python train.py --intermediate_size=1728 --attn_scale=0.125 --tie_word_embeddings=false --parallel_block=false --init="normal" --decay_fraction=0.769 --z_loss=1e-05 --dataset="wikipedia_en"
MLP neurons of a small language model. Each row is named by its layer, matrix (down: output weights) and neuron, and shows model dimensions 0-169. Each number is 500 + 50 x the weight over its row's rms, rounded and kept within 0 to 999. Numbers have three digits each. A neuron's up and down rows have the sign that makes its largest values positive.
A block is one neuron, or neurons of one layer that tend to fire together. Before each block is what it responds to, as a language model described it from the Wikipedia text at the highest values.

Responds to: Last table cell separator. Pipe separators (and semicolons or spaces) before the final cell of a Wikipedia table row, such as stat lines, election results and case lists.
L5.down313:479463486568473542386430550566460570484449452585480564564538518679505455487472485482501547461491498434506481563552484527493478460522577510536500579552463539483495537472461430500486587441458551444508477587543584442493459472511535509504425452507437485545472589516545555430451430496520586533566444504610503561412515444455429516479530527498535435536437522435414467448513581519428470457607507562475555600426466503574549541576451495517512422551500499528469502539542365474538559549528492567500400550518550528473482430
L5.down634:531494555558441588451464540486414476492490539536526551498487483530498501478535579454446500543504563443562462500511599537440489493481431443519468516485497469528478450465463459559401485478496555470552450554538437579468542438554478497448372444465460544565507465491565540488574529485397545521553471555525511458379525467482541489486469426454588584564495510489495443625525509506490470434519526627522517577449499511389509549567438493482603424452478573542437487505490487447575574561448548492538452559471478450535417477
L5.down668:558516501513564495448514578582410519487547491555546483485539577543579460473532475547496533497558497581479459521540524586506531463482585469429463381605499524481496510482384487523400529509517423407421519483525498493434456471536480494454495470478460512559458521516559535468507418408531500465551483507566512535551465482451538575459411450496503486464467493532390521506480470467508487537513500592459588504485511484463538518453442429543578406663503433511449493563543480450541586510546472506466482430488543461500500539
L5.down802:622578554552498420466407586511442523464478533550425439501501562664560440527546489543445421461449478507517491515421524466457470477535466485461549455491591452473408490399551486599434476519533462423465468521419459529491443433542525475444456553495477453534484467549519479427475460488551512495570417559479523418522487545482536404442480468464484483443483557493444485521549532523521490452515557574442497456494593617430499421482518476580561441549506539552464437442483472459555608588377510496536631444451431504610540538
L5.down912:445493489540546474549514561498526494369601513543503534503477570545501462478521531602440542555536549467372453488436494474474609490411528508506491456507521549470550539474456539457520500523590471548444522419470542484412444548487509430420516457608426539505464501468545496491343467368572556492506492495563507461446439493483534486529475478602541455517530480548485505532534530549492554557538500557433433523567432505513500484604454487419588354524547541517424403479550409438470589505518520438467562533446514435459479512
L5.down1137:535547512583485519486456391398526520480547491418561539499589526614461566544498581584576483444461468478522591453480477585436562546501552507447505449515518501493496471553528428476460426522449434509491387400516579541511523539401454631511498480414508476543492399586535503497473456461533508532556525534492531540428510462505423429570467495548445476535480407484446508535469491388498499529495552507525494480476566503510546535525427499564533491484495515485440520510566488561537439421481509465464600518505443481459531439
L5.down1253:481479537478478535567530598529554515516496459551533580444523580528590437507532493536598376412661473531529509481458508530547486509480508471578550415576471571493487439474460515501566548459587505533425500438530443549410406585557549500493420492497522447497439542491563572453533501499519506433498546549470499533473501444556563564467439488469534503547511526359512527598470505439522550472529534455474429497422393519527486452489516435387501498539516490453457401596394556562470573521607568499422590500489528572507442498
L5.down1254:532544498473499552518482565552434491605508548450525554531530593609580461496512451520472512447478499528520462557475527473471547481508544510504564349548452540539488501495367486548521472495509504496483543516511489493438477502515465541445467497493420517518459433547582556480437497449536524397534592509576535534412410519503510525404463419499565511527575491433392439526475528483477504450561553510460572494491449443487539384592472491500573407581507468466465392536469478480539573504456610544456566543526478545508542473

Responds to: Reporting verbs and complementizers. Fires on speech, cognition and evidence verbs and on the "that" after them, which introduce a reported claim, such as opined that, shown, called the song, believes.
L5.down45:381458481463462510529469538469444554525509530568545465408600540490508394501543565440483471486508450499475509574517537479463459424402385538476443502481524435495473492471488484544498431503503362482585412489443410497546493487466571489460524591584476511419475486492467537529586375452517504463389519462431459428586509531506429555517501468582474504558454465500479515524538509478547515410587521544556456505437539467511431495441421486493497434543507588577451505524498498477497535479540519495550489478469494439496503464
L5.down527:451489503351582569491465523527441448497392474489507379485511508443508419456505525446522518577536509538524433438463513562489457565466375557519598549582498467442469548422510534468463500502513488494638512497485483469522497508469465464451460570544506558473530502483577608475513494547483496444512410566430401522525584546486521461514497542535454561524444531553542549524418434440513489523422531418540560464459570413463473604495500527406551547557520500550459455448522439506524415464471443535438457538535379548534476475
L5.down664:546469608616441442675570520519514493551492604486421517473503482514477565500533466456502465582622465498433509528450539529485466461519401503494527492481530553421518539528478500480521457541489458487486492434517432504441439449510486554477480523548483527553489504567460556511515374506482487464461447537421543642477488538603426465545545503480444526504499471454466516551450485439546471526510466540452583611481529562452535466543524374592473512458465506452481459514452524500429476431466518553474461557513531564503557528
L5.down787:507396472523426434605501441464463598454486494560512463502478535509559442608471574577485513463506558483547442538529458439491491517542475463558549473508476571404549515507498461502494493455570528471484593478595433500545506531452446534477480580448475449437471506538559412481563526399504479390458410482394455528439580524533478504546632520475537483487550452538540494420618433537583548538480459526396414480536490532402473442463467496519467541524523509473519536572544469592473521502477697577465467488507470570567511442
L5.down818:520596488490416507567430570458510501526552519486455539498485463422528513541655514440500464469548465455511441469490511524440503550446397604522431485551395496478470576553497521492483557531440484537529367488547458455487551431546495522518533518516556550486475476502594489550457478485470525433484467524532532464541484445587513541532489581468417430449514428567544442511459403413561460539520539518586472491477561500456433443337499470491481631539547555459581455485490493521477465567473500559558478492575453555505608552
L5.down981:458526516455445383540471518465440513415523546528558560439579563477536557462565398500551445509482532458487502500460563506499561488420437500546460489506530517556477472482499508549463583561512487539479521518495471464513524508362306558519606460487387449525458484537561459576485449488536364549519415440473478489461488524543524406415466510452480542479510532526545537665440559457470402474497459524579528565521516521440524467479443534516459402553490554499569543466490489457536499568542495527490489444564535492498434464
L5.down1661:411490554538503482476468558545513484564545478479387502423478507376416505525439413464562435486571562519526557505513480515510520508638529497485492466412435496485487423517588448505541537558561564520499439621422535483571462506471472480552483360523517533419517459519537481484562487487434506531560405506418532564453397428458431481429614519514541532400422508409516457554450557422461488508481505505611481455535442484470459521505558502500465563351544460560540558506378552450551533462557544519418459498483440483452452419
L5.down1691:496530484518482486542464507511521533447442436471483494486542407464507537568501459484514524490512403586515422522493404448496582521475539507442511457523432550502441531475466536534463489524531505450515520579508568443478496551453484545480543491419386524494472571449464493384479514568456439509487543478528583491476556443519495558501571372423478504516497560474490548579433524506482419525604498471544468510411460512512513470499469413477567365491452546511593508488522449449542478559445560507487532506518448437539398521

Responds to: Before named place or institution. Verbs and prepositions that lead into an upcoming proper-name place, school or opponent in biographies and route descriptions, such as "passing through", "attended", "left for", "Bishop of".
L7.down1666:410483415503519646504503558529445545498497556440571552538544470551436416591572471485510521465553420431433381430525472495529456620489505500458500523486417517501461468526559521472525528540541544410574469550574456526529506506501458461453482518535511530441480456463561504468478411513551438434485421526591438390488557512481421503492526534556600522531393558406542395523549568560466515426568515514468568447455492521527464457507564382471525520546492450558508592480564429484495496475529495408576506498422516507512508550

Responds to: Piece after initial capital. Word pieces that directly follow a split-off capital first letter, mostly in rare or foreign names (P-ite-ști, G-n-atusuchus, T-z-olk'in).
L5.down484:495398460476558484474487553453500524417537430529484520487520531522477523451479465554471513442562485534508645456531403600462557456534569525533402563411484625481538536457554523579546499493517539451495502506452497510460467557560542566546560468560450513445514405433541649416543440518450522531562555513539483494531491576413415560528583480494603494487553375392465440521511403434496449541479499423544475444485540556525502524505475559534505540368597564529493539507497506485526458533492473486496533534530507522481532515
L5.down581:541523512455370545528508493517506570462458564437456427428514521501448504489551477523505529501522451491474408469531503460521530546441450530446499515598432508542516534458564588558496468511539457623515472531488477436532450465414511506475491392483559566475472457382569557540539560590510506638438515473498609544429542521484510475516415481499547431542526551452463476534461505492435433460584489549416504560404431524502479511537507429560517399580544545483508591464463463477512440485500530480447472517471561437472583502
L5.down671:514500476502389482490496505531613530566471467500466547527486483431515486502547460435480472456595533573545456443497553505452489455557439436453483508566544420579544477539525450473438509503498554602544515454521437503564512541562488587615458456499519459488476457527484445517428429488472501520426472501558500483494495474470393467496527485539448436484515457505539533539499584513501522474547495422406545551522445488601487487437458481443409424484520532505541485533483543385629598490529522574416505501481492468427545504
L5.down733:511487487491509494446555515459538499541543412482475527448628490434539523586529496554506502548486523516575579548525370496546468434562597554455470474564547473599449473460494429496404421483406549467481532525421489508482533560519477493498532545483532503489496509375484455457473446537425415481546468462507451473462483454616547457385560510567413535524420534420532487480590500502576537507463479497428555520505527503399445425510537510549554441574491375509519467539484446521529463470456489575544444468543555438553540478
L5.down1388:499531427515519640484492540499506473442507382443418440521623510513529425517575470490482479543393562447489485501514491494555512513588510387503477504456537592552402552388480531557528551543503526533512443481539561526444505453512441536452494587556385492516557535562433548575634406556506514410493546478498479519461484445463513527522508479580641448420467478486493625528454535468464553535571396509485441607527446570478508473473462492521563515505512517505445552419503505484461546551494604546541399560425476544424570465
L5.down1471:429427425512596545521527478514449425445472466462450497490474483433504510446488433568599443510461434570459494418450417510502480471528473430461442506501477538557519534563523555535622491439485523505432449456484523566559439588596521554517556439547452510530565525541576542489473512474510484548488507484464477469467469453485494514520456588568507515580427464486503498428479477439505467565440514452374511382424470434458499435474519550589466562384440439545533511546457495530523515370505530500484465442445481453523496494
L5.down1583:531438455500543405546570495481554481484486443529549474468522498520565482487623516469505418396547426497480432510456605644466573491550473578441558559419473507507474476525539506492539484468489451476546442514533453463457506404489469487545558484436522521585550501566429588425476472464509427487521518477625524465548505522549406425468495485495447505600529465480470545442506536530397479466530427640539561470480378537457539484531532549569531563463517463484555514513518464451510430472451472519527432477514520428596471565
L5.down1675:498551536475472500569533594517488471602511503572389509529528504638466515505551536538564423503614557445460550519523500485541523574597518492556538520525426497545443509435453456525475500448390447596516496457535528495551451469468487550461522538430524554494399527528466388468454517471468584383411428513491552535514450533615519492407604487442512531493556541626488484546526507502511548460517538454489513511478470486519449423579469499455473437451552505491466610485458483531458546499490534529417564515508497499460450511

Responds to: Activity and performance verbs. Main verbs of doing or performing right after a subject, "to" or "and", often in sports and music bios, e.g. pitched, performed, worked.
L7.down1223:475494522498494498413504553441478493465461531482526514577490552412480430485456544547536466437484468449474515565461467524512531462441496501451503501516445496473485417451511552525552385447555430516538407507577526602567596478489441554505526539503441463408551406422458455519544567495537525509522482465431590503544538458484492548416496467516456530485578473566501462471477483513533561517496477529472520471491456471411470453565408489477457569531488447446519487489500525569538526462457532504487453529517480478543543582

Responds to: Name-internal word pieces. Second subword pieces inside rare proper names right after a capital letter, such as K-ob-ryn and Z-v-ijezda; also zeros in sports table cells.
L4.down331:527440449531490541556566465567525550429487400502362480454550521528424460534447579436456536499512567412462461462421498439502608525516460482462477542486510541446396564519461494515494442419499447536445493542614487426488510580525488461472516529555554538598490518552513378615451526532485534514572451530539457430473541552526566494499516476561472411512558541489446499513455454476515514517490532449512528494520474547524499476537575442465489567463428490550569466462514458552512456541507512527520448500563479497549574598
L4.down694:561455452580513457548437565471528493592422527461477473503517516546517489538548507525472550474455505490469522493568406531511536563559501493500419496485548582542495478507560492514464514475412561466564468504467421541477479570471514444496503433531515507482435478573386415568439510477518479448489540500472516477459536501518479490456514474553426515490454593539478465452436528523475523437516546579419530484546464472563482561662475543470491438365489502490493428520537480558522517394485439462469539422559566495408491547
L4.down704:408500543517568514511419479464495515511494543511503493521478364538484498571463535481528535473435522527490466528544467467427599529503440514543521482564440455507515432511490530530458516533433478560507453466611523492498430537552494380516535574510505487536505552459503512504466456444595483522579456550559559559477435515501533502397457512437448502435464441483521557573491451568498539433427484430455440491505478474542484505561539478557444495566482450528545522492523522580523463480421548512505511435561590513514571619
L4.down761:428402375530550557472487552468465534430681458469479503416519455475472460513523556503584449470441484496530544448556486516503513418554526508478505500389543629444545506423461524525477487539535582535555454430504610492536490475561555489475508478498539546424552441455560475464608409438410585496479507499472435426507572539526497486514582468477505561603453435530523508397484429521454454530504477500446491449508533508539489464547509497502493487449580453548452557521537473569605464620561563532556478488470555459546441454
L4.down858:541589553588408417437459514490489501502465458530458454485484507487503469500524528577474545387543513394462540559536517510444506453525568551515485443503446475530476602413548470503549482475445519463305434488512525498539555488478517480508425556562503615523493373578529478479449414565499543469519448492563583520431421379531449477516515414454555473504491548599483509532412552517481549440542573517480490490479410512491554432540556447452478496514496509483494525486550476429572598532603544482598435401586543608479508510
L4.down861:492585494564412522518514537503470492412451496531467402512495551443460510406613546504541535551582474494534548494475584533461529534455521445537535510479529543487534451554479534557494554497466486610438441405443544558462423577529484508535547520458485536618453548569507525410552568517539538558616484410502566573572572567534530512463424556492511545441549581557510527534601466466508408533525469491452512509479583539500528473427459509507446593457496504455470449461481489455433416499558493582486536420553431427497536550
L4.down1664:520396469437517519539481445467460489533479424470500435471426489530533436493547470530479542504501557537561484537499549393626498484536510504548471511534531472584490462512495491422619576561472558437516468565461451598430520580487437418544451516519486512486459538469441428564460380446565468524547497487508605512526384495494509437449433522516501507555646512483559568550495488512518592516529525597559470474443557446466472447459505513511539490489505514401360536465497439541499552471557550410517508494486556523543531466
L4.down1684:512463592515538523521474458567408526587574491599546521521388454539514494532434462537522541530451486509489521453537542542523574492605555415516517518492532505505520375567516448487556483532499450496554422428519558435464525506494546504546434481417588493535593618457523588451423511466504552547560454483478460545431500423548538541439528511473458443455403493420474494455450569563492563509502492576402570525530530553420542525492457413470470472554470461542466416541455491470509451552569506503507561462433574451432533560

Responds to: Main verb after subject. Main verbs (past participles, past tense, infinitives) right after a subject, auxiliary or "to", e.g. has written, had seen, sets out to find.
L4.down325:549548535566486489502358533493354452470425553585568531449532515473507488362444500531516508488520482518457541562559488432446438443493463404477524633543504501524555512504495432544534492527488446545466502457420448422439485556598467587474428468579612422492464406498476564503524439507525466542601510512434472567520527463462590487558506615526521560419511460448429466516530528544462452507556457476521435464476494507447492571488498464471602555498492444533470542424423430471439414500413413567506512598422479463512486459
L4.down421:537432520598628457470473454403498509488469450484589394534487483429620458523499510533500474442439460540506553443498464451474435432467500489442468568450502491451430504423468514534504510510632475473555498488510543475457426471464534528492583507467451461499526645504469470400543555424393393515469454463515580484580533491560465612480485508571568413568430423546486512514561524519498528524478507439491414473512389388483397453460508533502444450464461557425450478451564494536574553502569447434528513536562460508492400513
L4.down754:610497540336500507457538543548440465461522517481551510563411470570441572436485492597493500472573461500544510556506430518537542516520492473430396472522499438562497509479543514531441567536434565545539474478463495511583543539479536498519489538543571484467468494524467510542581515573638558563513399445527533532634508427619519403522492597517554500475377511465498517524530411503437487519569499541485477372501489591506435501541533530536546466526565376526572578467500608605476566511480490470468574541541512523462573449
L4.down1305:625484480511520569536546536528521472510497480458464590580465488515601456466487465480475479505529448493569355467530425553445467560505529475463428513505525443357318469565518457506526534519489457482468504566484497493584558492496577511481537518550562478521437499452507555481507521433484488404542464453422444464595538535563507477437578516491615491525514482581521562504483505440494422405405546493506486442607420464457444491454520517473539566511457411496528548396486476657501438434489456537479571543416536564466568481
L4.down1395:573531476392495585465507402437501524484485455462564430455528534544465524493480467535435462479518620530497545548553434454525423538512358562474502509570540533498481578412416507482482493558511537470561514567545477507478574539603499415471490517508581508438445509529393516537508445515491598520501464480472454520555522527581600526504419510523509598397466561528507512455556485488521521426491513560502425474471512478538473478574644519566587522557594428517443515495530569435503562430544449524515507451526558532524547642
L4.down1428:546503565381480487572464462511463445593555523391542468442563524604416547372484481447504543605562489311470472544431546519498468463566387429462512455588550557556536535575452564552505508585572408469486528468487525456554532471450582544509401487509473565545512535502519612512438487511493530443464416532495418425513502424603539551489449499560484568479564430451554508512469455470577439435410448511494548483617488461543536534477510440548559540497420564470493474479405477599527567448527400561500501544388532465506573493
L4.down1559:500472561508562462531530466547522426508464548572491529511563600537516459512452560491473522573573499523488428479410458436438445482466394555480532506467435421432471482440395469491519541536488562431498404556463480520494517509552505474535633631558578464411534449432444596533484508450500564514476552567470487492550575522416447545459478512589500436537485525463478499516509525556515570399503429444506572547420503517513421436481505429526541488473531460594468438495504503422542428475545456566463477513486491450483559409
L4.down1574:603393385468543516476474535560535556534455526554485557471540599549609444443614511473488528497635514504432459465539461480492366500390459568506501533536504472482546623473455490446430553479582515477523425548507582590517519582573485531487592496487521531468533494549495597517503450407493567442444561439455397528496479528521414520521469455499514452591436513412554474448537534501537521472545466448531500539479414444548396478472414461626606502526536511561405453519470490456512464501542542559473437471529524522447493513

Responds to: Mid-row table cell separators. Pipe separators between cells inside Wikipedia table rows, after a value such as a name, year or score, e.g. "Team Jumbo–Visma |", "7715 |"; occasionally semicolons between list items.
L7.down1056:525458543483533458453551593541516513418543579499501500570497582520617459512534462422520384442536501424526660442490496495482498470450543571494512451582516565455522591494526450566482555549489536496505520472435560511493466463555472466492514497492414475550385496458601525503571479478544541460409441482547465586510424537569501509425521447408485527582500469429501548469549485587493360561548493586493523500456498532491504449564481498517573481584441575512494520434601465430504571472552480467468521487527464518452499475

Responds to: Phrasal-verb particles. Particles and prepositions completing a verb phrase in biographical narrative, such as set up, embarked on, carried out, went on, participated in, plus inception verbs like began, started.
L5.down114:569439533454416524520586513512507477573401521522545526466506569527553413496598475534518496593530479537531483525464489444374408474425433496548449516448456395531503516464420473529549432548465508462433504526420431441500493549522518515469517628512518545438505493406493532595534431446430564516502528458464510447512620531559452535443486493589487450556523548489471513484599510537484497495513528496503476481488446439476414504439503453557565437453543573528512498511516491534437460522486420496441514507405391467542543525
L5.down134:535463547555519524579511536416487490453616553540505534493437544510488428544507556440436503504503485438492529440565479520546457489487460351538521606471590512447423562523446493481495517421503524541436482529478513581597455481553449574488444506514541549509472546454442505550440475444494486609430561590469464522465452531556580454538458499444512526519527516433399517438492429466525592552427481494522425409503510542415458500506392463479466599498550535604450342527480598542556470571510517454423477481539426484458479480
L5.down467:520560456481487502484373499562526443481473392483490535529479534553487469422477540465519567560598516469533485496470632524524538528491483513459477528533531446458439546419489585597542475479537534488545525490513485510548576553499500460496459471549559517488515499473401619411533495386489453468513468466461517509539618534536549572515569530511464496528538545495487473478482533545523496446536589507480527426485530501485411489496511505432543513585531489456431444562315457451597570411517472491440509430496430514426515455
L5.down563:604491462556510504541470470512535495522547499471557465445551490427480456478440598510522461597506568479577493482574465541392489531525458547465472526502464423508530546471498605442500556519497455499556505543548486593609573488508514481430575491555564566522587510507479480599516431501464527524563451496524503545459558539465624556528510441502477527473503500472538497568493422449554545560463472397532527474498479475499569555465523551504534480519579528528497510404497474525440501500499566571474495393418485500413558521
L5.down899:602586532540499452580563381436486529493537525564524464458478538476491432533507441520525479573440506401497500491463395516477512520547490544508547479503468522569420507528450528578524578418539341416452534592459491463523455477466525568469404531511498586478415484526492522490505484409468391491476555529477519500593506529466476491600458429517592511472520415482581500494526584504461517567486494506465489441542504516554439487486545443461514484494531551484479424485559575437427525495525488467540425423540520550413465522
L5.down1324:581492456429474578522483532537531518449500508495487513511640517459465449534573564565441582427469534570500503483458516413406557417547465506468496540567526468563565530492483619579454447443495476567442455535440469478466566545603571442483519387561614512494459517492481578510447495408507557537436538616494515566506508513573456550563399516515433428445537453518549404579565543536508580493530458504486446522439562485450469527459508434533513518565593473481447423513474503404484532512482501556567504516588466483448513489
L5.down1336:484490477532512521483515543460584464464536463547373519466579450440564446525526467464477571466505495549364477526566560496514460536513536512554566499498508574426420517494550604509465544429404546419488488435565543547469560540493544462546515484522539481474541489516552513477402563426458497513560583513462545506508488461493484496538531466549559479482556610563374400459488513396458500475497547455466417545547463505564550485471488434477521503553509550449505453508447419470488496412554466500505495643515547492396364524
L5.down1617:482461459432516520600467582548459544491425498517428501643508551419484508504506545592490408481577489482438497454512540521585576495444485433458482455482424529563403541515414561542528454483540455581640481535478404535491465368492507499480598521549463504472508526587460487550540489582419484490516504573576501494526605528572509383503486480485600523604537491549527527555504578535460556462520495621506511500454447526494420438461494497401450467436528483482492513497529480402503506490474487561490510535457405497468468472

Responds to: Phrasal verb completions. The word completing a fixed verb phrase or idiom after its verb, such as took place, took part, carried out, consisting of.
L4.down166:573407509493504529529458473429546502408484506545536509507510518558566518451517540556524508600564516437583599446474495505502472427384486451434489545504572455529572555490398604537471544516561547553487514499437619455542648467506460533429488538514538579494583470496446604521515436473485483458446472536550539537536566585530590525472498520552643495517519496461439436529535522580480562617541412547568507455454507341415475476598512513446531510443530455504471565489553501521448546476515506519500497449523508489457572405
L4.down744:620516480500427572523565433467423447423434488460584562536421465488541541441460531566488471519460442502506523563549602479506426526607473491387526545623541494389505532458481498497553547481510480553562404482435445552485429480570569485558492513491516534494529531584558587532557562468505500568476445514452504532546471569541473535554570502513605526425543452456493395525469548437524479467478383522472572390484481534493472514499536535510506443444509431503514532502449560443503497508456406522517428539519463487472600506
L4.down841:488562466619524419505492508470497517479566498497523547502471533484506519437528450536425530455542519526583536569552524550471469490537599452490525531411476499558514512488544543526511498462596517451458506566460461516561410596515645602488571542556570564557425433484537532494588487549505631571523459414463465484462447519540477507526498405502403483442458483575521468496596468554493542504533470483486423457501431573492538421574552452553507501457565567516568547558528567562521409503509404603490563487539572460503425437
L4.down1087:496530536463520562486478459499438408521482451473504469534420519474499458446496457359456495510567587524507501528438525526503424503524539519362581517440483430498476569490517558431448453492522517507445514555482526509469521486564526416495462544591544592368493492486532608425506417517540448360485516419373582471469501539465521493513452434579456544536447535470563490578473595379550498478411446480530559566442483449542395565587585368562495468451523507470495497470490499623568519474511552437540504509485500511511469518
L4.down1462:525492431497581482423374483448475413467593567472551520480420496525488456526572580439556477489568489452485421430546462549434488487489528507484464571590495602493465553509533482475434570414480530406434472486480456515486536382435473519540500572532535489518457561535495489456521465406365373498447447505533485500390503486522432501461460492434480475438459495516489616550482507459499444554574528502490534427498603515557476401476463497487501403445586535564388483485498457487485643432421449506526546453501554417544549485
L4.down1526:477475491450553493543419496521542464536498518412499531484464424609534478527452405488518472517480524472488450586543526491470482545554573463569446476556447519566464471492470538487575466607498515459514568489474443465498506524467436588488484506467528528567468560443410513492564489465532481475525556490462522577387542515513486470451510562581497527492536464406497525481454423451488381471439601536495557450510396471359437436546563522446577550573549545476540435504534563471613555481535454548554555522529475536551520389
L4.down1631:502452463389529487539443449586536524540446573539459384471533503496489466491494562506599455493611463534578506566468563436526539520635393381453515459529467494427495506514504540498479509563503541522531514532501496469622449556478567452456438555473535450452481521675486486453425481517543645558529437560535470470405540526577535544531469568434558450469492534461503495496542549538454547527493534532491605454398485513458449550454513536504546492457538484473481476566544547414531545534434500493428511461491426548425549578
L4.down1670:439506527422503510453467479521393498470403424389580407459519520587612459480501446508447463432415576437452497526565516433444524495463478555562475478529489500470490517485514494351505493476436605493465554600410601493483479576435450449516490488514505515460509527516517481441537485579522434556448456462378483529529618396502480502462487507442567510429451509513450575487469533506460520472493488366539510466500476493481592418463505507510440396473475495494549551398513518599538477503532605526508512521519501498359452575

Responds to: Mid-word rare pieces. Fires on inner word-piece tokens of rare or technical words and names, such as Sfinx, dyspareunia, ocelli and Juilliard, plus scattered function words like which and that.
L7.down310:487605550508455504400455483455491479547487522503474498541530575559471491548548482518477568487507560402554496612477509505508466503429531580602582501551431464486440574532491528412533462437527476497473394517454484572517525470522339474456517465479438536524546543504445402437408548464617554468594483472478548534553605468519482433490530468497457454573535547518436514394515445497607474370428582556471582454451549453495363544521535561476529503540451560463452588505498569447538515501568477503571512476577414447506443579